{
  "n_layer": 8,
  "d_model": 256,
  "n_head": 6,
  "n_kv_head": 1,
  "head_dim": 32,
  "d_mlp": 704,
  "vocab_size": 2048,
  "activation": "swiglu",
  "norm": "rmsnorm",
  "norm_place": "pre",
  "norm_eps": 1e-05,
  "positions": "rope",
  "rope_base": 10000.0,
  "rope_fraction": 1.0,
  "qk_norm": false,
  "attn_scale": 0.177,
  "bias": "qkv",
  "tie_embeddings": false,
  "parallel_block": false,
  "init": "normal",
  "init_std_qkv": 0.0384,
  "init_std_o": 0.0,
  "init_std_up": 0.0384,
  "init_std_down": 0.0,
  "optimizer": "muon",
  "lr": 0.00863,
  "lr_mult_o": 3.0,
  "lr_mult_down": 0.7,
  "beta1": 0.95,
  "lr_head": 0.00612,
  "grad_clip": 1.0,
  "warmup_steps": 200,
  "schedule": "wsd",
  "decay_fraction": 0.853,
  "decay_shape": "linear",
  "final_lr_fraction": 0.0,
  "batch_tokens": 32768,
  "seq_len": 256,
  "doc_mask": true,
  "z_loss": 0.0001,
  "train_tokens": 380400000,
  "steps": 11609,
  "dataset": "wikipedia_en"
}
MLP neurons of a small language model. Each row is named by its layer, matrix (gate and up: input weights) and neuron, and shows model dimensions 0-255. Each number is 128 + 32 x the weight over its row's rms, rounded and kept within 0 to 255. Numbers have three digits each. A neuron's up and down rows have the sign that makes its largest values positive.
After each neuron's rows, "fires on" lists the tokens most often at its 100 highest values on Wikipedia text that the model never trained on.

L2.gate673:110156157142105115134152103159144139106094165103168102132141108105077166102084146135132130099192196119102073132107125127082164136120069186107136107134146060137109220148119160121106074160137101099115099110158103052128086077072102063100151121174164099184112157153117168144120137170114129136108130208084178142121153190180155170083092058125099134164191126144105097109098144130143140121094124130143154076093132133173073153157129123174144148113131093103067140125115102180105120133100150129164147179157131113139130111121071124121120165168134152140159136142097152095086172114084126143102140121157161069129122126110110083148116107113179137151085096135135135122072093188113164105148126134204132103136112145100130059136128100091100118144162109099074061174039181144084110124183142
L2.up673:107146177184141076115121155166156137116116157119104132154121067143142116135174119190150150102103122152096141107109170173139144176106129143215138045110140204084128120119121124101143127129150156099130099118096104131159136107123083138125190178144158178119085130117151089134142152150076138136150137158188124123085092167137186080112151126106096148122144153138116104173126133098111114145133134146105065057119125135148076109152122129103120151169143149104077133131150151157097099082117082153149155104165164123142200126124148110132079150164144151148145093105073138127121123122110119125100142177162184220094050194114107126094183111101149077042105109112124115142182158110098135164206109104093135132113135136107152188125168106163077138168104109067134109157086114212056171160167079
fires on: "it", "ut", "eat"

L2.gate621:112118109116061116145159125134141088122136148144163138083176151162112081094120148161177140079161146157132126132042146129127132124087143128080186124050102141169136120135140142129128086183169089176087111175103166140141174141139124143157100119097096122080083107140122111118142126134091101107161177140116130110107161125122154129181122125073117213162106120131103140092116101159170107143083112075121122159169120143181141150154113068160080168122112125113177147103108103135124177100090109153162141084088094110127173071117082149137117100156080071135101139159137146105115167120084109198149082113087150115086172153096077174185248077123139117149108115150099131135103116146157230154177108165056152135140170083149133160142157097087135179116106148103100099134080107119173119158077122
L2.up621:077081059173145155119123138099101115169108093101180120118086126121123103144146134132169137106132155194126118090119131141148098124119116162163163116050151147101089070107122111146144088149077088176102157039122172123155089126128096180183146172128101135138121108174143156145124097156101105164127140129092122116159108167144129134187204134130078200137101156107109157123129095149141208197142154121098082139179152099110160173156121101122089119115108130183097094133148076168102100119129058120085183092110098106139128151146115123163137129119185116136069093065165176118107164069084123186139094074139135108101141102104134097213158113119137101118122106143156131136111111127121119097145128157112127112130117141152193160153032188134125151109130200088147084102142171177127203126118129
fires on: "E", "hel", "F", "ott", "ce", "ons"

L2.gate213:166111128095133103141067134129155182148128127189122106098097118146192116085133192160103178144130105094088120127147195127128104176101146163091142109143120055149142151110164111133119177113166118089140140098037083096109160096125120200112193135124114140139098193156145158108139096111112166072050084101148109114178147149116139137092089151138124074137079132173126154128088141128078148103132098160131122142196102121121147061110130191134152133113191117131090136116146074145121080112141111171114151125087194116198136119135144170149125142097148125114118207143143115151097124108129122094099128114117129080098134118085120196115018091113166143147109163156103126132113116126082167153150153072169154165111101158121108155133055179103118170120204144146118159099118119182092140122072150
L2.up213:133105096114155108157088134112202201125150123136166066146136056174134144180131147130114091100093144126145084105127152146152078148154157141104111087122227127115120088115108152154167121124077076100131076173103125097174135121138163149158101129185142107160077152121147060189112107103064116154156169145135185123115141152135135025126078084111103134077132137188130140119105095092161143084129132146116170104095110134105150154079114106105148127145149105118191173136141132177112135134107116121115124164152111144133107072159156083083088122096116154049107103159082140116142157092136121156091117145128132134109093135154170104106132109074138070162156189169153150123142155108095096137108099090188151079111141126087084153053098151183135105130192131107216078149151089156161134119101140
fires on: "ional", "ular", "ist", "ilitary", "ical", "ary"

L2.gate566:115169229156127094046173136109140173155158099110067081098131161133122113124202152149131068162103100122141102093135145179183089135138102127125112134176165141167136173114230131186124158147108144170148120089061131131138140124099166152113203158083122107063092126138135160150147193097106081082140141118114146144084152176110103148092143135095122155126159102101183107124122069090147132056100100101131191157113113159094127139148137138122125143147143128217124088127104114152086133161139103127082164159146199093145093150148114159120109087098177138097189075111157142138093118152107161164093119158146114148170121098089116140166195109103158164131203123128142129145134098135115094124137140083114113104173154128127109180194088144073101116102140092170150121067144119135149109142126152
L2.up566:088147136143159095123131171100106072128154143066012073094150163147119104147144162178128106135161082129071124149165168159103085196140131133088117186105105088072124125182167132155089109103122111143108157078070167168104138124135117158106123050102142062114169124084117110090139125169147133105127190149118158178049142125163138129129150106107147118212149137148143083172135148137133159092139100138143153121179113196099125164199114129152124147118166105130058169122081145077050121151125150156038083138097128145141135125133124154110126137115118203151152132132114151090130148103104129188172101140141125092086146163092128103110147143121138091148177152147145162112139132157130108169107110149150114116126138089169078175093111209119115148066152128068146093130085136153103098137118127
fires on: "ac", "ron", "ant", "ol", "p", "anc"

L2.gate438:117142094129177102171169154139102107128121098094109133109107088098102065106159142105152156092152179140122169147164188125159150152115132145122116121131125130125084152163096173193148131167156150152107138107063083143141172138151073141135133074129111124142088130108139138127170126151075127105108136137157150118082120114179115137168123127138137132114125146161069048175128090154038134122124132128114152098169165108141066181164151155158123131126142140147091149194131137111121153071100067143101106122119146088105121113124099165184086104113129103107097114201130084180079075121175092134093063089152168196131089190127081114093158129168084185166114167118147146153085104154128128089098107124143140081173222127140151194119175094167121141158115181187078149066158172118101151136145187
L2.up438:060174106126101164165148123143090100097153153078108167094148196100114143113170137067134117119150044093118147088126141115119095170085104142136118118138208075166119170078084116073086126094101118110182110113066150093106125113120134188140155098145121129118105106158131034109127132127125079142130115115119093200125092158211192147126098101122130084111149128111145125113104093198148169104145118107115140198110106108107150087127185147174174173134125123146132130130149118131170097155116015107149146155108123117184186095148097076111136118130075119137140095115138095113068079136131080147131152155119168095091138112073122111136151216150119121105159149169164094099082122183109116150082105133157100118125158109158142084119101125121098150094134193111118102128114153157085125173177138
fires on: " wh", "em", "ly", "end", "ep", "ik"

L2.gate12:117107099125109150122136061074128133097134144174050129160216098107148118186084183122167090114142104118109081105119157114167134114132115154104155123092177069073168103187171123139129127180099103155113158150129159094143166088098120180159166098124122120169138126121174117148163121143122058123110174150128075136080167060146132122127139141104097127088111123151138172091124145134173110161097095131109147140122117111206114164108111108124107158100127083166167077122112088122164090088174081132119099089111127155144170097104080129120087112135157139117181117110119159113108096160053149124145104147129082155146174171088131210113176162147181233124089103078158113057125149137138107174114137090146148203130099139144157084128130114153067134158167133171133159109061122077145101117119100
L2.up12:119097177173127154112127132121172149150108131148107109153147125083169187155109117092090160157111120177088096091117141170150078151142144120127126132164155107108122145112164173087143095136079166098150134119078118067074121113088099123155096166177191144102142091056139143106161128157064065180123131075095037141130124155155132149115105148122106107061145095103114172139145103121143131103161136084145116146089096173166103096166095200178135117066161167124114155103106143156150111141164057125111161222134197071103121124143118094127130111104130142128140173144122086121102184086146123111123164151119104155068206126105130167158110132163078112143158152143092149186127097169100204101085046117110091134119106087164164115103083132106163122145159130116129129057121120140152164117132186
fires on: "lo", "ric", "o", "et"

L2.gate201:061145206104151044135157111124202093131138131144093075076112125119114126123197081157170163127086090060098123094109151191179164110078105157136159073111109086151129088107138124080146124126146119102064102146148101103150137133146129128109143114116112150109130146161143143120121142111163166085157041155145120143148166181127145116141107147097134081083172050117110125165113141135112148131140135118077122099168096048108114111172114144096192192092158158149190122142114117127142152104184115095138114162162141130125152102062116126094096110102142133131119105109099177075185117074139120181155085163144105131077142151160124090125124107165183139138081110100141156144157127181130102066061098113130111115163149093082157150134089081146118128045160163127131070062107156113139097117138160
L2.up201:128151164127184074127131120105097113110147152164120134109118140097131154178135159109135187131085075135158169089179075117150126097129072109113079162086102152116148146170155135095136120126085138129111098125162180172168143198089153170131136096113135116164146106136160086135110091105137116079178133079193101148105107099129169107086160109130101094164156101111118143090178116135081167122074129108117137138113129079099196129115113122216151139192115127178131103153149115159120146140112120123125136157116126131163133087145141164109127126099191110184105187115088153154116168080217102134090087106124101152110147096128115093162194144126178097082179144202116183111113053179134103121183156112109107063095122046113153133125176040131148068118153117065133149101092140169115133138121154
fires on: " Le", " comm", " Ne", "ol", "ul", "ese"

L2.gate565:141151103162119150124143121111107139137135154179148120110130131127190107190163130058093138081160149131103097072098097140169098133169071067149153174127146062194108149168128166129154131168124122125205098121108111088125162166122158096155175040142169181152149135118153089122111194181085107110121158134129134171107126112114156099173118133106168159148162112109115133147154158143142131091128130158139115074161133094157173195123083089174176133142116185120148110117128126113093188148066121098124067127088071090136110110108124114150159135083163098139133179139126150066107193125147130074209124130077138146092115073189111193085134144109170099129098131121151137136120163109142064144078134112144113120161107100072117196122126109104208095073141125157115121100177152143183097150142123
L2.up565:158152138079159094206132107127140128096132172161185083063113099096079138140127126099143108099113146149094172122126106130167117093114085121196171147094137112096092187098123175067163189156135182149109132168120126122181126080109071145083108132073127097050132152166140101146118149144150093081154117110202081089172124094106124103146168140087095101133071078115143126131101095169182108141138128073114136102076101148142134154109134128148110156099092135147122097070152146168071124154133174142137118111075097162184135126096153091143215163126167144145136078120080167117142170081093120098093153128123130083152154155099145129101196138155138125118118073097158124152157122098150227130111124142111149152058130125211165108088101168122153162145156124074082110115139168105129137161144119
fires on: "ra", "a", "n", "ar", "}"

L2.gate572:169113145074081181100114136150127138076142083177131122137104112124081114121101193137098109132032129067150158120149138151109102132171113154089193092101112084146080078148118127136119099097126162161211155140108223133130139189142085102109121141109145161072125113109174161132127138128080086172099181104165079121112138134198134061144139150142160159140135139112084089161092113168118120134222135062087148075105159141111165128082153130161164150093140139134092128141110181109146145090128146149146154131130159124146146140125134148135189124117145130141121105101084121157133133120089126126184183132112156189110103146109146083173182091133120121056218178131125175110154169180206145173109135145130078141103140097195070113124134156123111144137207120126135130110151134115130118142130139
L2.up572:151091188113115162123120118140182173135103117141102082180074110097085119137099166093146135158118112131077132135184155116099097116110119090094148109104149122116129067135042137069128115157163168123125141104101193132136112144139105148140129127065159148097130121140121168148116106147175069143108142125185116186162139081095122155159171128088097140169145095082106091109084131143084098144119124077120124099123143130159062104128147154165150172136135128154075083126152166159148177120093167142120131091113142102124156063126092139121135081104096165189130071182112079095182059091192166194119153161120143124086074076116142090111143053166052151121190116102090116111131110184148147073119151170117117126105103120117121111129101121158099169178232108112125107150177108102168105154138092
fires on: " un", " Un", " ab", "p", "n"

L2.gate1:115144168143157112082114115105160143176133068187170105169159196143100136185105177106175078109098200142167143152115115121145122159189120156117135108176128138110137123182120172185124139162164120152097138148043127158119124173130133084130135134163115076143132140105092133071101129166155138111154090075148102096156166123122094128116123160123076111085045155146101114123113108103128109161159109077176088134125129073132123110138104155169114128158071187051121121062145122147107164172122142117168127164084129062141166112100114082151154152126150179115149139158105145176153130141090114060078140129161052105166071171100129070184143156082142129189107112154180149092153134155144114090144078101112110134110141121188168143153135125105165134100114109146134121119173104041100146125195141
L2.up1:131133156126098163088174187089108204160135190106164090181129088128197110160216127086136138125136129087105162089069174142094182147139099128116131132156171158176106084170160140115143114099103076130150104068096097148180129119066112108123108237160086077112111162084142149138114092101119113117117109127120156114190118173194118076129095174113076117061134137152115154128148155079157143192099083160154145120126156089148103125096129130152121105102090148165185140148156144110077204135058121103111108105062120114150142098096134098096085154120148151161129116113143107091145189100087137123102168148131120062102148107167114089155123111104156122119069139124169123082162138093088121109136116110100125120162151110081139061112137141126154118089128138181131122128088177085145124092088126
fires on: " =", "t", "ent", "id", " left"

L2.gate557:150100144166144137189122183123160125110132146095177134097140122120209103029120159177166168105186126101144117206105127119146153148108132124087126138158130145097145134120127126178085059207136185129174138091122154153110139133146154168101109120153180110151112110132147121146113131154165210174108128121125209132122141103134138103119146145150136129148089191176094135092166126149156133133166123153118113085156085133122142116096112129112112067175118119071134179171118163158116141151117126067151146126074140121151138131087134183096129066104164147124154110125163118198067065093100150092110094121027115146085126105126073177188082135057130114148173090140148163112199104103127132189131122132137151104090160098138122103127142137185165101081133057100137128127132097170118168139124162
L2.up557:082192104115145144155106108099136108097168180107153162066131195124155066118170172098121169130109123096172194108146075127097186175148107106126122137091096076174155115094101067136066109137147148160142126110115157073139131163129096164171146127060090116190076139104104122128118130141171131173135107097085137126061150174136090141154189132104094125112127153123151129100104151124150144104077116149170088117187110067130075085104121134087132083149116145086152086119120107107110145170086177143101134108086156140146127136115090105114119156129151114113107170116214167120152101106095200101131031116089142146126164131131157133099142144131144140082172152099132109085187064132168134202151126120086145183139127157086147122097172193198111106143135134150129107180165152142184158121132141
fires on: "in", "ron", " rel", "el", " repl", "lin"

L2.gate173:128107209147163123146085145132134141107120089094082106122093134154141169098134154147142151075173111162084163154141091077136134058181163129118132152136138140140106107121101101153081126111100170067128091192164149162063088123168098096120096136196164075120143137129148105118101139111149145114073088123099128120090178105080053129158126116049120076072144149100194104103198146112145122014128121107143111069139097163110111123070127110098138119136160132088150073042112111178155159107172152143124111160102148188083156118100128094125048174127118174172108153141062121154137152153127152118086158120109176134150127175101104137156118163083113159124183102186144145098149102169148172128174152117122112132116125122143127083106122129116113117120157103146119144163103108112083116125212128
L2.up173:158152189182162152169119105111144137116120143098107130119142140107104075132157138150163108089167102130145137166116097109182133077118121108129098118095169134145146087150051172151167143107120149091175157170170124134142100126172142138143096146165153072174163108099109109130124121084131106111100158151047046131120177161077087111084101072054152104065122157088158136141145146129117125078154168091115131114136150123133083155123101105128157112090129090104126105081180095116151163187124197146142097181063090164076154077136075188138066107112135152126108225056048126136121139119131108115108132170153182132118128172131114147136116096140144171120163136152158145107106133166116148103220109183154087101155138093152109144138130110099148100132105075162120153120092116076095090112190105
fires on: " United", " port", " Port", " cap", "et", " bet"

L2.gate534:126109152069161153100094156187183131130092118171150141040154106122138114134116158142209117111094141161170178159106156099128081143168129142133133121156182174132116134137154138123131172145120176123144184117152134097169204094122154085096133115119129037127135125111137133081125203138100156113155112119160166146097180172126129133162103134138125155117070156117125129152157103087088170086133041093116171133156146132136091102116120090188139192092157101116126134154066100101156157131165090182079120106049113161081154109145153132078136138077115130141128169154108129143162112144147108092137122129163063103148167129106135074183153153144108123151134076171099130175117111094139125123169127112154139094160080145065234097113107096131128126151165086093122077131127115121176157050093162
L2.up534:112169145120149127158125125133168165086104085143134061071159113130162107079128140152142081121116194102199139186105176094120149128132066136136105152158213144098125080155153104168129139161086088146175180109189142081181140162118145145089131118130142080146138133160141117115145130149053100140139125112154165106130159154136128164089121137198121188137146135150111102237157109157088132077135100102073141074127187161084084092105138097170092142154131080139122111125142147135145098139151146127071154090118147114105101097124194119046136113112161170129103124124126137148125101172097103115104126132137116138105115146120055082118096128130157182150126096118067096194139145135092073137146146145139170094177095181119212115092137101160099098142148175074092119125159173086158184150150123
fires on: "or", "ar", " Cor", "ris", " car", "te"

L2.gate298:096106136096152063083176233164176133130140133194130131154093134144147105145139099132153080134182122086109127129094183156103151143180097132164126117140131129130111090127126108152140114123140076094106098138108043134127062117129103115145080088151116149102171120133214182104179165166112138173179173101133138141205092141168142107147150158143148102143147148103145086144134125141109160092119153042118104113170089157128156085202101176169084206137180167113140117165131136110073120126120103103082150097144147149066106096060094117104174101084135162126169090160133107114193143079142085114149130090174115071136158092093134129082128045167139148149150108103158155167126124129093134178117175129143043120124115134143114153150111089106139158157173125124116102135091144137135124131157137
L2.up298:153127087110165066130211176115188129094094147144122182066087087158137123102157105139164124127138107105167109121113175141094100067159107133176157099069127124095129176106139109098121158136119089092098101164098050144152151093143116087194108090133136128106149127129159199105151206105090109139146140148105084105163125170098060113106094135180133110098118122122116109131110118113120234141100127133140122107094171125112162119155176133133120119131118091067137130185088112132067169131128122177149097182156080200060114116086133119119076129141124037113167090110124159117127096140143137121121065159124160114129187143087140188106139108113121139145151095102148168165153143155111131141161159081160136154105134126104167170158168087102114148210099086097122168125192166136087136107164140
fires on: " ev", "ater", "eat", "ass", "th", "old"

L2.gate630:166067110167104097070115141124149107162134116185148150170143067084169159165133131094113135143164064186094090150065137095117116104125149136158175118124171157093157140113104112127144145143038152178073095160110179140106161155113213112106127121131185083149122116142077127156087121121089131138130181115130154114141123161106140150199096147121129154069115128123188118127129110126094102141155135155148105079191140122146106117183120168114148142100121137100162180112138123107091126171171142110138100121084075181069154081147119160147064153088113187100148129126144126160102091117169064117112095097104173138192152184138207173107136160074101149152106140186169128154072113146133112106138159171120147125164159175103127147139157125143113154117056129149057173149167180134118123136071094
L2.up630:057083120171135169125098086069149066125119133165127078131132118145141123116108063097136186170191140152124148123068121101109109079130100170167101133071106163135070122120095172102065149113101143139199173198154091145100151118149150112138132134121135062144103149102085089149108118099103124073142145197163082151145123194145156138126118185089146119110138188070093089132107150100120124126093126161169092070161175133158118142144162121169131119083122190115102149096121145141100135099149184091099154136099128107126101154110140122112110136103163112155115074046140101181139086143167109123103104089051121151068098121180133131104114093152107173163106135143147188117100163188141186152167161137139120113137145156108153141140129150133126094074126102185074117127147193125217137124099111
fires on: "ast", ":", "ic", "ent", "side", " and"

L2.gate65:167237140150120163172132126145154116087164112152190121147123142188125124123169191139129100080126146120111123203098149205118124092100112115081106110179143138117126132161145170113150103109151141176139133079115142192147127167123133149120136144077145143090163094063130133104157080095115139131120121126139067155148084098109138121112090114114157109129060100112076113066163102115163061135114137093155173098139100090043141141147145156136175108118201134145132170080145100112130132076166131116125138097164083148123095116095131160134143113186155086108120124149153138090165121046144124126091058174171153155111114070125133182153092144117106186123156136143084079165162098203176173095147089081124103149095150140129152131119116115144136177127172123186199093110188100181142126138133128
L2.up65:135097160127105107081194168136136109113172119142152127112139133180095109068162136110148105131146196131133132122094157097159156148091122098080157158130149126099139151138147106108128148053146081126103136172080111144099125123109162108137149149153084125081180080124076096113147117139131090139084157144107113064122166160127187118185090101096154181155155116069094131096106123127152114122059120128182076089128094088115130088124077121122139139155147117090129141127082171111138147090133093158161160101106124047098121079136150074085172071099152165117132179086160142128102094113121088153161086137133106137106112075112080139143168064162176135153090112151109080193149126165086124102130120095159146134208106095071059101159163148088078066104111126110130138127189177068106193129175073
fires on: "he", "che", " located", "min", " pe"

L2.gate176:145157096116072131099093168123091126097143119127138055171122137156093196135140186034134241141138177131104089110097128115158162125138141143123147097135132091131070073215109119073134141110123134150110147082136142083155161107117093121123120159110141119159098151163164098148139188159156114138127195127154073109085079099127153153107088162125130142119148100124137121122130088135153182147170138111103133154155119150176096127101109104086096061030117138123082140162139124214130026102083102138141151189107224111184109143126141136129111140164162132103141120126152063134114086156126126076138088079111150125151124112113134080135138162110133174096117119163102155193127138127089147135146142094152106136150098103127078131159088096127100083186072103117123167147123089132123140148151163
L2.up176:117137146103082088100045139090107156112120137110101121147098172119105134126184146120140162133134095117127124114158115083125201079108111159154077061142102157119118108166128172088127145124080114098175123100143151117166191120162132126080137179122055160125159122131086144122106178153141089118149163160123105091149079104090141112144110122128103142078086119076153109081083107148149150157124164076126135160080142141131187158138121078149127105126069098177169121166096135153139090169110078093131185126114193129138097106134128098138168134123095138165150127117153179101055114091092062114173096103156138168212143076092153109129125099129186119079096148088086147130070109099104135138178194111174123133189125107076114130151157093170173099148073103110164099160180071091161134163080082
fires on: "qu", "m", "om", "ra", "em", "re"

L2.gate659:149179160151148099130189115069151118119113170093097152173096143149107149151146098128118075088131085163134114108134159092185148096125107164131150050099106099115143107214175157135108118126112110111145147191130148091068069039089152098186162123096083138128106144126148174111119136150155101185162131092120128108145118114133132104112173146100127168106147120124144117094199125125127140112090123124121124132097122080116117067120122106103085168131178087131053206106146157169137100110103133123185110125186114138120100153083167099133137117112100120115101060185132073116089107074179189113104110141132157165196126111131075100148123092110135182198199106127128141139165137176147152090088160135177139090159026131119064119126142126150137144161167099129085151150126139181097124106110144
L2.up659:168084108156115175136152109111127112118087107110156143091067157126118063147155141153126116117159158108102135127106094041090150143122079195134111132115129169116149092144105223109104173123137125185112138188083111104134125149155117087172137114086110107156174194124141172098132112124139116119155110109115116104160040175097148140087157120126172136063178156117121076132102164102144116130155136124095131133150155088127173082098091090149173216172084170099159143113099165131134149185161143162064161154145143160081118114112136170148163099127118186101104137183128076103118149158169137097132069093158147140155143180126106139103199127097143150063181075144098123136088125132120045178145154138181078111157113168142092175105097050172097115109139133125116129171124158113116162128139121
fires on: " def", "f", "ax", " ref", "ch", " sm"

L2.gate157:152105177126121068145119196127140204147157186116124160167123170128155130156214138090064167115147130130111105150139114123103087098167082100150095178112201124147132136119106104104091137120125146080077117145124135148093122098176105135133109149184182131082139122155074144128158108186143153137157117112122088157126145143150114138128063096083101133100111051123148130135159176090108071102120093162166130155129174170182088134125116185066149170177107171159097147142091111211204179075210106147153109128105101138123122137112163175140102165153150139121137186144152104146164121132153121113156150126157083143200153129142111143165146176193129139095125091108076168059128076128084133121128103187111073085118143157128140120114086159129127105105123114148120124109170126196068133119159140
L2.up157:157142119144181172176113171060142135121132167130136138160096151145125132126093101160127117098168133145143157126153163136184156186117057119069122113140105159114150088136156116100117124125122053171153134084059085203173153114134147162178098130206138115159168150101206171149141109071086071095101153161086109142078136161075136121115103121095092120189178129100163098181126117106132138086076137130154139139156104148058179218105126085121078094105134128183151110094175081103112150175141123088085159156069114088123150150162101114120100175146116162127112095118120132156170097070169153075150134109129147088136059109126136161117089164113191111132125124140108111133158121132148133143062180110077126119107142135090141089097142116096090139152159195111085142168138096082142097138121137
fires on: "′", "oc", "port", "und", "iber", "gr"

L2.gate353:125135144167090105104044135132127117124141097118158115119130139218078182139109087180130148099114094144114156102086086169127098160103150104122127178080134093111074143079162093093134070130126152157108112140127175083179135116166134105158118146134156145139108153075104116144084080127117116115131138111138087174052160148199130091133093125128192065198140146155107107109169140153164170154080095119099147109071187120105135071106108127127125114131107115184127103132120139124121133095071116120131114126115134162175115111121156059091093136080123140136112191169109113099154089166110124113151118116134120065145144165129063181077154194149170214122108157089207147110192130148124135159109138149175188087043089141130135146101139098146152164118156114153090070115185143158133098147151120
L2.up353:094195135118144187089129076181107144129111090140134102167153073200138156120207149135074112113098113138105152158125113112134054128113195114181111159145096064152127140118153117106091124156131130077110113169121142110180117165136109131156158113097162200153141081064105087160184082153151123122111156118120123170123170201081131105173081137153119111156177159102086144063144183108151100137131061127139091151119193126067082026103120147126216136158151121072083176142130095073142179139128115107141090153128147146089102096144125093073125149139111121117138105135105091087125144153169091155107150084096144083137100154139149113104148190129127138164124119100083112106114102099150150139085104070102163123124130111113184122147138122124154096119095076130111123136183077163122117097162164
fires on: " =", "per", "A", "or", "r"

L2.gate540:186157143092109150209133070053142108143149108113160178148100121083148145116124174123133185147145100088180113153044102145077108077149102104151139148149139136092145159137143156124207147144117106151168085121097139148126143149111139129185122159070159113067123140166140127116142092138127091051140105137112158072146113106127094102130152138107146187084098165066137118125101050166124122099129114073171113179158082103105133118182140162159114159077066118088110122095069188187170132117140070157182143046141141070099127082139089125150130125122141122143155127102089147126171151185121058138102140128074164072126116051113102137191146124071170176149116090110108130145160098133153090129186109136132134101142115144137141137109100092123105136104116084148114141135122183116151168149119101
L2.up540:145138139075225125167121161124070151121199061132164083128098110114146145117100111149179126109080161131157185156133212073109132129102165102120167168148138115119082144165179146107139152153110166152093128083112157163150127163162171113107158132127121076122106130130094132171139148177142162135044159129080147112144152134128194131181117131162183095155140111108168100132160093199183096184107146131118119040152117122124098075122122096160180128100155135179116149039083114113123165112103168111134124098122112100054110124141176133132128138164152120089138129170147112118124133108116092130171089114121072069162159140103097140089097131128126111149174198145133185145131143063077151130102104102060086125158154151131198133121150117214149134148125112148161136181113136104131119123142147
fires on: "en", "er", "u", "O", "ce"

L2.gate171:130114160190122123125083134154149141157178157177104150122137130117121110171157110113129111128142163142134095148108187139200184133121089129116122161129161124188078150162145102214093123129154140095076070164151163180149175099079124120171142101122150214125154119172102102122156100138151085138174108108135183087082144090139130130061133178097152127163181126029116124180153137139135122110146135165134132128104059190140136122120112154104103139146079123147148178139126127069118107089140212149139116170141129164133126103129130188133114112153096154082097122155070128080163161122157136198120146085046146145172150120151149197126099123134162166139114174143084098138133100112148131122159123111086095186089090089106110130165113163133081182154088094056121143111134193143160155116161093
L2.up171:081109100109139090171049098144139114124131143085172161117144144138102141123181126088106109086181115105153094123106099177140126119149095073126150131138191158170074157162167089119079151108239196143085083155172096159161163115073112163145145147140164111113142163149152087182176111145149189122125110107094206078100109106147122089119125104138115208156141148134157091132183150166075100059141125164138140107125112142119120155113149170150139121161064178148120167133119185189099186101129163090169090164085110105136148147164168149129131161147102165147066139117135160099155150166170095150154135139131131106153085106135135131111149131115149119128146159119133078113173138165130098097106181127104079151080090157104173186159127082142079199137082110113171115101138174137122103162156093
fires on: "our", "ure", "ub", "us", " show"

L2.gate327:131175160154162112116134201160114170099153105114139142121104088118203156185150092121140115123144081082098124136054123143114151159162109124111141140119125057137087153118174138167157149174154091124135175142105124107167199114141132103118158152136082096052163105063142189103076173125107135143171160068095107138111178133124074104105146165121065119140159089138101095221112116171141191110164152151135171107097185120174117095102141162177120129095157132051115132112125169088127131127153165063140143172155111115135152106078194092143099156113113118138092091065160156118123095149108148139159126123128138169117130129118103068111154146146074123154151191200083157159166086194129124110154125120156089147107090080052196135142140134098158103148130153130104169151116127133141156155106138
L2.up327:165068144132208178107117121122117085094162143147171098164141163086086162136072091119070122086166083199155162140098086169120169140119121142119148119193086094124095140102142109136084108146145122134144126175085114130077091088113098101118146132183109123139086183169098148119133075117106124115124162052108164137161117238110200138172139126146129106115102092142109149150158185150179094141124136099148084161145211134138152072144183146099106125129084178203123120148150106141093142155099142083102093154100099114120108159154140113132123154130095133117158070097149117091148152136053148086113133147126159170183127130105222152111076120139114130160171133119152109107179141112119160127145111134118176165137090144113173089070121145126158140134058131141154102115081132098086128198145152
fires on: "n", "un", "ear", "w", "ar", "elf"

L2.gate672:132124135165152147174144126155092162127100131139139121106126144162164123156114116146169108170112139127052163167134056141198131128100164142136069086139166129151100122121136163100138072149118187105143119112118167120130186068159136114158179117128173197151101170137103161185102134076138164164125149162126102133115147129138092163098128104111128141063158128199111119147176088099126178119198141119175154085107076068096178102102160142127164109165117073161084135154102078057169147153116153120065156134101171093083142154165098184159104143085122154105152171130170153137047123150128134117148087133143148156088144208097116139121077140168139170142176088121062150186090106117175075123163148152127091100131154123094134146074111121175101128121127089197144159173162140147163085142131134
L2.up672:144169107182168147117099120137154174110116200141063169130049074155152087155145099145111138055098131159121109124169151170128150075177142139185112105126107134150119167137158187100056120099102099111126194100112154092105180150160152149151104136148148136092137128138112063150078118126163102122113178108084124143154165167159142141135124135123097142125102115127126168156180098138118155133118114074135103084114056139122096102098144148167170092157122130144112082111130095180137114117074128163137145088141143143075166189177104117132176113088176173099164086154161090164045048161065150097135141126131143155116075158125055132140093117110126172158128066148120108130125140101091120149136112134140126123109072166111109171168161108145150021150136131098118137158135133147162106051140069
fires on: "ron", " Hol", " Pal", "itle", "ap", "et"

L2.gate257:135170188137063128143110128097086183122098137122124093110116069174134123098141097141148144146167130116096118092167165114195178164109132146162109141121122152103167110171138099156115100164191167072170114159156132059149131054139111148101093108098145064169080094180166081120130146156099062143158171155173069163078122087145153097151101140161138122114100105119193138112169152162175175124164144180093073064152140144100112143085174122137114114129059066065120146120091108120126101176148105114116138148116120155097144119144158083054107145073077181161112087162153119098117128153084073047127078109130143128118139089154127170102041135150107086092127117174128122127101151135104132106167140128162131171112111165110124091100111137130099101128146153139165140118125090160140172125060152
L2.up257:093167155120107122109099167147089142109080158132177118127112108112112091141148080128128185115160099148109152115103117113099161172122126092143068072146083136109146163155066089141158119078194109156105138177103161166176149119141059166115142100152094067156078122114125142164135114125145099154181108199185046124097172101173136170170149097143150080112139111194141101095125157140136122100131183161121187092138115148195140136120107063134109156150046117157149122140111147115159109088159122142128124103120115116147150181162112141055083137117161101128171172203166098090119121169162118112193107120173105082129126111113132170136137120133091123178146102145124174127146112130189181099159136118182085128066132110116149128191122120161055114136160170144134111070076119154101131088080174
fires on: "S", "Q", "ased", "ank", "."